Part of a small language model's weights.
Size: 11 layers, width 224, 4 heads of 64 (1 for keys and values), MLP 896 SwiGLU, vocabulary 1024, 8.66M parameters.
Architecture: RMSNorm before each block, rotary positions, no biases in attention or MLP, untied embeddings.
Training: 360M tokens, 5635 steps.
MLP neurons of a small language model. Each row is named by its layer, matrix (down: output weights) and neuron, and shows model dimensions 0-223. Each number is 128 + 24 x the weight over its row's rms, rounded and kept within 0 to 255. Numbers have three digits each. A neuron's up and down rows have the sign that makes its largest values positive.
After each neuron's rows, "fires before" lists the tokens most often just after its 100 highest values on Wikipedia text that the model never trained on.

L4.down461:121157147090123158137144122163165161119134184098164134128104094097114116075177127113135141174171099114142144085119123127099123150101105107137117091133108113128156129126100138135111154167114139129144105162124099117155151125094078158135173117125100101095134142098135137100151131093152127093153155146131145126082122125119113120088158122099114167124048106119139128147133134137169109107127076087123111183141107127110119113126136111119122168140130158142110104097110145155140102112119099166133128113165117134131125137082116116128108142089127136153150148110137122103102166138133116113170104079107083131129144114113123085129124160136116083121110118152134127143161124127130156193109
fires before: "inal", "ry", "her", "ar", "er"

L7.down240:170148158108139122124122124171097118126131142146089133123162129055123139124097099110097196130113123169190087141115154114064125156140131117154128125174131124143156100143146074144095113104113127090142115103150132109144123124126127117149107113130137145120104125105110124187085131165090093137141142148099081102148130145190110132109080128140106141126128112119117080138127125093113147153102115129158194147110147135147109121119117126125146136134110143157123100134129136104130115125120141166140119151112154142123143099125123103111132167112122109147152104129122111154143175143122118160123180147144174117093127118149114119174180127101081103120133107135166153103154132138141134108095
fires before: "inal", "ade", "in", "g"

L6.down74:124154113095118130153128141120111149099139127143112128094125119162129098148167082187139130137121152105132149125107133132133113151123113117139160134117098121131124138132091124150116083135123137097133124092105146151112083153106095097083138156119081140121135162117106160156108103117171183125138117125126083131132157138141168111130160159133129122136134093135124178122105159123108115137172171157147129142106166174075149172152149120144111084157107095107095132105182167154153087149117150113154144118136153103154123106094147104133085150062112163106098128131153127095125121111128120146149107146117090149131122142116106148101102153174142131135113127149105092095152144160113138167114
fires before: "ed", " as", "ions", "ing", "o"

L7.down725:115128124112113118114163111127140141075147153108117164126102111152099122125131130095100092124163125146145142104114112141132179113100128110117130158162156190107128099154145089127133130082150108163131112129130144128120088107067105116113141165135126156127113112118132171108141106085123114110117139165106162190144161135121166121158103093170107153136091125163116137117139131148162136110128145126105135077076160155117141107117086146129118082109110165167101125179125112155095148120149109110117114117120119144152118172110117138164110131137121098148145095127115123087075125101113124140113128113155087118142177129136163145143115147154199102106136118110112119154113125100151155131120
fires before: "ision", "en", "ol", "iv", "ent", "i"

L8.down237:126072151137112135133120096157118101147134140138099153136121133142111141128118117115135099164095135075134150160135126120128117156158118132124141117160153119106137121131123171102106163176128092130136161096146135116106124095152136091108100156165131136161138121147131133156138083144108157098111063104112149120148121098125121102118156160149082115110109155131104130188119177155184152120095140110140130136145123125068140153129144150078118150092119161113137108158159122130163143133139124127158074078115131112149095118167118095126107116154131197137086135110143145104149139152128125135115123110128111147118140134095089117120112179161171095124162122131166120126165108093095118138134
fires before: " a", " the", " his", " m"

L8.down93:097143114176145133112119118126114161112171111123138168105139144123098119124097137118133074123124077127136130151104090131104146122129163101085170139172124085123153088112137094091106118109138121106131139133129113133168142138151166101120128114161083162075103143098111139122154153135129129105138153097124112106172139114057133093120161128095094151129118170130106106136149122124141111134158083132113081148140100146117085142113188153119104149142158097125152128138125140109088126122110142104141142122156101150092147097131153107079138135125133131120153122160138144113127171119186115133098146126116119127154128145101109152084123153185100114154119132109106114168098137096114159152111
fires before: "ed", " to", "ing", "el", " the", "th"

L7.down824:167095110149153127118156146165161131133134061131083132121133140115107139136126129108138114134100134100155128119130089101119131134105091120143156134151125147138142131150139126135162156119178168150126149131154119100140096124121111133160152116112054121133106162118127116151128136146133136133105147170147133163150147098108108116145086113145136162191089117119151130156128168125093083091165140125147120117116105116135161111122160086152132122148097123133123051127130112138150159149155110158132122156114087109148112194156134085123120133131115116087113061099144118130121125104124101117059122163128104123142089100150102136134115149109065141143145112122144142127165121102116131117135
fires before: "ion", "ed", "ions", "ric", "or"

L6.down487:101122137123120182136118116129165132132130139181099113121102169094114092172139127149112124124130114137108157181106116138110118143087090106114152142124146123113102158110153112100159134130116126112144112138124146105122145135091108136149103135124083143169133095131090146140147184119152117074164155150131124133088102142185089152155131153104135127085085128126149143101123119137147130081098141112142148127113092134099163160085139119117180116136117085156149174096189117121143141131106108143148144150108152130126102106123114148120118161117089149131116156152134140094117138132114167100198166113136122171101145153148119105131119089139102164175127121121117119104121103153113128121098
fires before: "pt", "iv", "ed", "les", ",", "ive"

L4.down666:125117141151143119146113119142121117125110106145097155160079128110134082132158125112106125148166145129153113144142104142149123155132135112113171174136106120114127094144139117130151108091127110096130138131118129122114119103114141125144174144151120069103086149125138117123108133119176156112131135129094119144123139120149147149078145130175136112167142074119110172148104164068113128118117149128173141123132118148128156099149091157095108189172137159110143132116104163136142131129111122121114152154093083116153113130118115129107087144168111117140177151098099109093086153142129129114135142111077161121115112133120144084124129105149182119087183112104132096181181151093138140109126
fires before: "ver", "qu", "at", "lect", "x"

L6.down67:109179140162145104137092136164143115110123168089126135148096147135163107150133140133148151083133139156102109139123156095145112150133111114066126115132112089103129110140113140121135120153164145118128125132095105092097109104089103122102153084124114187127139149098134059131137166109146117127122140129161154150113086135108133140073108124115118125085102137125091131161086114154093104151110103101162162118106170089127149136153114154148098110125122143102156122120163116117147165114187084100127103176121122103155123137103142168123079108115114122151128139116100099163126132159127120137130104119097100137130146151177148104154146124119178165124140133141161113096140122114136117133115
fires before: "en", "s", "w", "l", "m"

L6.down495:104068112109170133161111085093111128097180134167075111155117163115158144130122138123085142129104127102133130084069112107122113096153129113139136159140146167083123137110097132093158151121136109139125143100116128168180132128152199094126121132141135116109149131122111165125145138175116155139122162136156178119130150134136151128119130128160125131155129120137153158143131150106140147118071099106159115112128112164114096105102122145098134112138099133118125148120124128164169144120105125172119118114138135113110080091135138127110040137096128145152117143111159146132120115144144130096124140157130127107126122174107136093157106155170124113144153105106120171177131109118129164136122
fires before: "st", "m", "j", "se", "c", "f"

L8.down390:122116132123115123114116154173146147124148164156107131148088198098097120122147149109167125137162185118123107152132130124174125149158146089116126143142110149135151178136107133140163126149141177113129111135109197131070118113140129110122094091159143137151121119109159125142098176126161123140110126089126152123149142136143146138133113083126112144096118110125099149161157152132109144134116134154081097136142158097107124152087101152136103136150103087158161123147104146133165158091152121089089132121103142113179141118132096159158157120079103117103145127086136093137158131114139143137130130109128134141107111074171132141164120155131144083132131096141158169109146125141127136137163
fires before: "000", "5", "2", "3", "6", " and"

L4.down205:117155163089117096123120157139122138110141128119145150147128163167154130118098127167126100135145139132124124162101180126110160108120110145133159133131121109125133112144147148133120165116142136163178103129098104097110131130103077107109110131136142139186102168152142100092111072154167109112176158132125129115135153139090163152135106147117114146129116142092164121112146118118163141120129137092143147128111103136130123124115133140113139117097140143071161124087125141158150131084136121147103120080062122113140195117189148142100115143167136100139213123089166153146136125155109124087134115152132132138137111134091125116149143153147147099157143089133128097120117108151113105144095
fires before: "k", "'", "ight", "s", "=", "al"

L8.down559:108133187121103141160086123131131128103142108137136135088147127136150107118159100145119096131139157139169143149127124079145121122097169100146123101125141099134105208144113144093156139120090144144117115119154139137143151113125128130121134169133111089136156119137139149146132148138046143145151164121124176125139141122157148132134153113152122129076145122071143140176172099155151120094135079176136143131127116120122175144122076108138150109119161126109167145143139093094150130115125144080139119121121098166110149166106136133144139097129110141115118149144126153148148099150126146103180134072106167145099126119152124141099107160110132130145165118114151098118148099121103090099120
fires before: " that", " the", " his", " in", " a"

L7.down890:160160081142138109139114139112112088077053134114094110108131150132168173098093127156106139118140104134114099134135147137138105114108132104127088161108130122102092109085145131113118117135109105193131152112136145098137111165107109167139136121141104161098090106178083133159125128144142154139153162133124136109159118151129175089114112127142134170163157120183113136097104161118153142186108154112132166157175163136105159171087108124171154123133161127133129141099131149127130126166124110118110092146113140097127111141111132124094144134125145115102116129131117118116148133128138143109118119162130157112085119141128120159175102129108145117075100108136127127142159143076124123155121
fires before: "ong", "bum", "th", "t", "-", "tern"

L8.down239:146077100100127078098160121122108127110143146093125173099134097110116142096108120119149125154081151055149127087111103135103146137175138106127111131098148158150126132128154115123131150074141091123150122169163131131126112112155130138118153104120129100102161125101113101150097109141166122097194116140136144131082128155145105149142127133128134139152105131128155124167157128088137124151123151128106139106099153099131132105115146134144138116204127105120149109077188104120170159140112098118116120127163117119101131152136116164132147118110122108137140106119116125138088113112067090113186164101114135146110093122150120109150097116149133119128164159117140104149145094107110109130093
fires before: " |", "ed", "e", "h", "iv"

L4.down562:151104128180131133161100134119123117125153161110110156117170177088145118057156120132161146128138161155112146108130118105161128135129099090154123127116134122111134085121125171130157173134133125136132135076107140111144118120090103106131109126087103166095097125141128058094118151144130165124162147141123149131108130110087137113136154116168147113093077124112170121139177093142131096142122159130142145130154128148147171124143161160136106102084141143100119102110129149121144097113123150118095147129123128110145135120134082117131165117114163116129178097120167118109120126106133125146137131103127119117131071112126141119143123167123092080075115160098140111077161080130120134145139
fires before: "5", "9", "7", "8", "4", "6"

L4.down86:139150184148151134120113165147131134135144101083119121113113098110087106092092139174118150118118172121134130154154100111090128176169143100117127085106112099117139154119135157089079162147156148153125163118109121136084095125094124130163097143103116110118140120155107193126098108121124111151140143160151117128090110151140106143131100096141148104114146143146096106150141130152127102150134114109136152134111097134149120108132119140132118085098109093145103165141121165120128141138144113146126140119136152113108179106157120141128105127163154195077136091103126111154089102123136083134164159097104101141140090124130095100186126131142132130111135126128154157146112108152161103106079
fires before: "k", "ts", "hn", "h", "e", "ies"

L6.down556:109115171162088161085103117114110123109125133147190101110105130151144159112121129155117119089131155124133164063124171136140141145099121097150129159127103128106124167092123102115125143160151174142124147114121148160160140157140130135161158115112121124132118126137127088153101117097116082135167116108159172134110138131140104140124130145107104101106088129108137147123147107119101135131150122143136124146128109103139119110150097128130142124127122138121114136132163152160118174128159125133153120054155081119088144115169132116145153091083125133113137147145118092126116113180126125132093076130086142106088108156103132057115115120109091183138103139158146115070113127132126136130082
fires before: "f", "==", "ory", "ment", "ge", "ie"

L8.down148:112144127109142117172123151112139149140112107131123124123154153147095129150118134130113107107161155129096117172160119150167111101164089132143093158173115126111126100170090116112148126152165164153133143085107130125143127133142144124159155124108088148183133095108131106144120095094120135133088088073155059138151132127142131130141133170112129137113115128135114131100151198129192094132162142123112120154125072124134140166102122143125153134122112139060118129169140100137135108132144140125168114095115096115147123161160141086101158120146138142106151120160121101089151123146158149104105116126124124130127096137141068095111142159141163096142122144120139116126108123089122120174152
fires before: "ed", "ing", "s"

L7.down438:122144176145133126140150151090128116129100127131141109113123137141143127144120149131120145109101083129107148121167185128120136137101101162108111124132152151148099144082090162117142086153111120138121114124196115112129103134092105125123131101146149159139153120136137135107138103105121116124159133121162099172102131106117140114154111085162101148127161144131107116139113135175146155090117165140118118121133132128116154140098093171118111067100152147167142118078136108097137143133202136099145140117145086150132139159161079103136160114120082101150129110154070155152111122136133145130080116132095134162110112126146108084174147121142082127127121118111113108139124089069136126105162
fires before: "l", "th", "b", "-", "f", "v"

L6.down593:143134104113120129140125115126136124069134136114207122133100087102086170102122105125124119118152089127154125092116165114089130134096128113095068141123164096115125093115125124129114092107134143104158164098113100139122098112105119145116162147154118102149087123105132125083122146139107117098124153121122159114149083113126120111089120119099116100091096116133151115106164138119159144101136131180119116125098144125148161124093097088143161151135162151127165135172107138154108137168090143106147170147125112131083142115151149074133071131143142160151164151149151151139146132151145152107145115138117114113100099110114140119156085129143147129137127123114197081103113123133143113116118
fires before: "g", "ie", "t", "ge", "ss"

L4.down652:163172130077094176111096140138098101116123117062137118116103135158068144084120104137149131139144111104101124131148130131137120120092106158137120105127147129122141139137134145116116104130164105119151111107111134098090143185140167107124160131119151128124181112135140164114093138099101109111127139135135126114132159101112130150152153098133128136143103117119148137105114148154121068163121114150164166143127087140128136127080104145117119051125178077143151130132156130126101136167145149119161106102162109072148055139172123144161111154103131144116131145171120113128101137129081126145111135098110144133122107103151117102130128153116133109107145110120132150130089121110105174144106
fires before: "b", "te", "ch", "ther", "g", "l"

L7.down227:090110123097121091120125134103109128131123112072128149151154134116136149092145127121119129114103104118150119102129091155138106086115135156134139140086146119111118139114095111123103111121168100137102135144094064159094092121120116183115117114151144126159111138132148092095148134106134141119145140088124129209135129143102136152130152132108128084101137128150076119144107140103132113103120109141129146125145127130133161127141076112161128125098112115109075131148137114110160062153134110104107163109150131143120092169115107123098173141107086161125129103111132174120097122139135145099174084152112138121116137148159192134152121103093133146145155153102176154166147126122157150163110
fires before: "le", "out", "s", "as", "il", "it"

L6.down386:116187165134170121150091146105180127131108167135140123119128150113113152124123141102187083131121094130117147131151161143114128088131127121165144126112135151113086126132139124129106128111125122155121111181121121118072071132162077153151151140114133128147105107128131127135137137171145163105141118119110169153132093127182134167102136095088098114147110142180113131121135136125162111092123117113130078119062109159117119141121121153126134100122143099135105115146145166118153128091143120120134118099151090141189103111132134132136110131123119105173148117128081122132094122147136141100130144156148113130141128131081148125136154179086147137093169139114090122137108144131122160101189
fires before: "e", "ision", "il", "ious", "i"